config.toml
d_model = 512
norm = "layernorm"
positions = "learned"
parallel_block = false
init_std_down = 0.00253
lr_mult_o = 2.0
lr_head = 0.00719
grad_clip = 1.0
decay_shape = "linear"
MLP neurons of a small language model. Each row is named by its layer, matrix (up: input weights) and neuron, and shows model dimensions 320-511. Each number is 128 + 24 x the weight over its row's rms, rounded and kept within 0 to 255. Numbers have three digits each.
After each neuron's rows, "fires in" lists the words (lower case) most often at its 100 highest values on Wikipedia text that the model never trained on. A number after a token or word is its count.

L2.up162:100155137110131135151115147138115091095081126067154153128142126121136126123147147117124100099127110152136160129136161121118120171118130134106143121161119152167125117123134127113106101088124159130091131092129142107164141160130069155105157172134105075113128109098101071132171109166127114064105142121070128090144067158096167114108126145105103136072117124126123085180095123141115110108097139160136141093129141168148128118135115142135110135151127137099155126123194153100151129135133129050114128115154122110121136164135116071120096136096141124144121123184110123105133109108175090165
fires in: "china" 22, "international" 12, "azerbaijani" 5, "states" 5, "world" 4, "country" 4

L3.up1072:114117112134092121130134111141119156161130098158125166134104104124101168116103132138159134097136160150112131102124142125125131142136105137093142216103149115147128114124121140151140113096128139126142135155121082110111112150133120147148170098092073104128147111127134155137138132113089094157165096116138111128150145090162117127128121118108126142119074140111137147127127146124120126111100135114153146135131161207125106117127163167103158093173130137137141171123136138105131143146196164144156099154111148123116149073113114065123140149132107134184129140083114146148174142126086142165
fires in: "up" 26, "down" 18, "over" 7, "long" 4

L3.up308:101126149080166142131135089114135137097151136108143075116096112114126128114082150114117121130119166101118132121134137111138130142131149105124126119144150108123103125132120146157085109126090075124102160130124124119069089126147159140121123155162096113120160119131121143135131150181132176115150165135123075142160124115112080140142117122122111115111155129134146132150086160134100123139166121074090126152107114120126123140186157119073123125138154112138140123105116145099156150145150151112104120159137141131128157091130164118157157117134111094120138112127150133112127079125162128110
fires in: "the" 21, "a" 17, "published" 7, "suggested" 4, "completed" 4

L3.up1928:125138110146133106139150130121128103170129126136158113112154132138124103138123132133141150115095167128110160170131140148146061138145151101128136104098131159091142162138154146137144114135170189155123127117148121130060143082145132132098116159147151104110151129112110128111098119155142136128126153082086117133130140132173091105141118132142134110155138150148136142151093123145080110123121076172102111094099118098113150177107126157091103097113131116129119106136112115124109130118136204083114124142140143111073124149156137122137130127121126132112166150123121151106168116104138155145
fires in: "born" 18, "brother" 8, "baronet" 7, "parents" 7, "family" 7, "married" 6

L2.up771:086102138151143092105155119148127149152138097147124148123140124084149143121168088176154128141128110137144151120124140158143096150080087156163168132132169118131200129101096142100151144072090141112136125147097117151121129143131105128122101113097134108106111127136111118052082119158137128123173126127096137116107141132088137123148137108113133133092144109140144146136130125154098087070106135101155132154152087126153135136147115126131092149122166100122134124121104122115092132135130133096097190094113140146112149130103142137091120095121138145135088090103134184125138129112131138136
fires in: "music" 22, "rock" 16, "flag" 9, "radio" 6, "folk" 5, "land" 4

L2.up1700:123121125131141082166125084144146150154179102135113126152132101103096107107150102193111120164149121130140141120102128168147183113101135111145118132171143113123120129139154085122110108114102037084154123125101199097145162118121113146165148116144145131161183129102105137115139109139152080075146130138080124140097161110158183128109119123094064135073155099113120122119107143097075145137178140118115123123158108168142150148123122108148097142096123109140095124117089124128111130134095112099111095123134142113118191132119121125138116159102127093149108104126112089097130126130149136138
fires in: "13" 28, "14" 16, "7" 10, "1927" 5, "88" 4

L2.up327:153144122096117152157155099132112169115115135107143130085126139148148138116117126135099140113086115130126115126212133112103097116133129167129168093107125088141143116095138121133088123118108138128164147113117105135054108104141076124079112095093117124108110122097134136128154112131132099106107158116110162109154130088142109119120100112128127179150203147150144133090097090126129128143115121139096130119151156136162104136146137126142118146126088126147123114099137138141132118120143138149147163129161139114131136118123142124097137062141134107110165117166119098136165089104111125119
fires in: "w" 22, "has" 19, "had" 19, "of" 9, "were" 8

L3.up1251:131147098109138138118124096118153113129149113116138141137188126111156152127170137104122179104122070126097112126091117147091067106120102130101096182146132124128127155147135128095140140124086064142130099103135128114137113136116163118094093085157124129136136144145078132130101104139152117168137147129128113086125112113165150117101142107106164103125142117121130145153149118102124105192125142151122087144130158127135202174118124119129136088151115134148126139136133121144190131150132125137068129087115110092128153099160027126142111151132085160149149132143103152138131093157151160090
fires in: "also" 16, "made" 10, "help" 9, "provide" 9, "helped" 7

L3.up1760:126097140125145124126122110127157091145126134141152126135144093134164127129123143109121148103135094121125155110104161104125116105121106120067128106106201147107183133143090151113126084107098131142169161151102104138076140153128128142119131163134118139136135109128142137116110132122110138133116147149111158134117121088107191106098121163096101149109192092129091183108153119159148130171134132125131127105121159127153139156104152136110120131118142117117135178084100158166147129141139088123174133149159100137117148130126127150108125091099142159149097142072126159132100135145098122118
fires in: "team" 21, "international" 9, "american" 8, "military" 7, "army" 5, "band" 4

L3.up1169:122121118147141172128156149108151158155135106151142151133109142151106097127120142112098145151159125133142161114147109132145056145098114109134103150131116128145101146148159112124123110117144122139121094106120122176158143128091114126123165128104104072090150107149118153109123160129118116149171100165110112124132181127089159099134106129124161108107127133119134169091143095102124132162125113108128088145119120134133112125116112115131155146127094129084109114118114144079106104085119127156106134144121056160094124159108155149113094144142124113104109097116125136169137161142147132145
fires in: "51" 19, "47" 12, "54" 8, "52" 8, "48" 5

L3.up927:132090120144037134138137167125143129107172146148159146124081129123201127136112103136124120140129104133125100156115109129101113122152085135105185171093130152110134115128175171145126113123128133117122119144160112121064125122151131133121139119096098146112125126142117166135109099125102137154107140129145152124119122140083121141125128134112126111100138140104102118154126135080176149131151132104161117105123146129108143098078143144129150112114124152140133175138131101096107131175176116110139118139118163165143098099120131135112108097131107135112118176137128136185151137116154068117
fires in: "john" 30, "j" 10, "edward" 6, "m" 5

L3.up352:135093133107123108130105120127128110189127138152116180128160103105155089141126120189123126095139119123165136129137162140093166131145160172147133106126117136131115126161116101157108111110145172150133115092117121094089137130148141125136136125153132109093137081120133135128143103111134132141129131099155094152102124144151133143107148172123138089141137122096144137101135102171120138128129127140165124149153091183151145117093078143125114166121193134122135184130120141159161127155148110174132114110160139105139116136122133081098128153120111134142131138148123122156155146143167105122
fires in: "played" 18, "game" 16, "play" 13, "playing" 6, "league" 6, "players" 5

L2.up616:122120161112127103210105129120088142153110137108153109151108126128080157107143128103144111155118147152087181149121160080146151118135119172110134129149137126122118128120119105102142158123089129135138117092108141098138120121150122108150145156159115135095117116130088154136098085137163124108179097148100145129129164158181112131139167094115104172150078143170111118075154105173123134126104125165108141133170160149106138127124110136125145153134149130129105126101190111098105127122139153121101124152105126123109120092103149107151121138083110127104149109099122108124130118103156118140
fires in: "line" 16, "railroad" 10, "river" 10, "kentucky" 6, "s" 5, "la" 4

L3.up1552:160153108109112094109179141104152144091073144108153123083139093096143158128141118133105117105111108130139153171137124136113164135067133157149143134131128132136168128078068050129115126131137111137136091120154105187124112133108148110129127119104128126125167169147169108118177137134099138131141143126150105117135147123152128114120121152153168111123096157131105139151132117073101128102141128079145157112088124163109186174143133134148125175143148141154107159183123132094138129179141169145142131148106103167084121143127086082120142101140106148120119117130131113116094112136127139147
fires in: "young" 16, "grand" 10, "brother" 8, "super" 7, "brothers" 5, "louis" 4

L2.up1372:121101107161128114118085134167113113111112180111159137141147137107143154168134134100086163128113117123119103117113110114138149117111098115110128148130137127143157141160159143105103152115154117153100132139127124168126132131119097128113154128084130129131145122145135153095113140136141088112138116140144182108088169117180158147138114127091128117133120124059075129114133124123098121162123128122111139147073165170123123085109087127104126129128143081132112139116142132128143118144165081113098145183148106119136144153143101153091131133127118138168101144134124198142106145144118121182
fires in: "a" 33, "is" 7, "was" 6, "running" 4

L3.up857:121116111180100101153117127152086123161120151092137121085135169135102116128105137084099103136149140142129125136130090098107124132104127107119134182090159128113123122160132135160097136080094154137164124113143146144113129112128099109137141136120156095130121117096093160149110159057143129131138140115096050124137129141158078126127109091166123104112154144140144091150112121118122140137116157112124098160148132150162127136130165130184140139133151155126158170161085113092125139095137134131087124155149138154161188133172152128149133130107116100099113116158122115138131132113128163141
fires in: "under" 22, "with" 11, "coach" 5, "vs" 4, "good" 4, "hosted" 4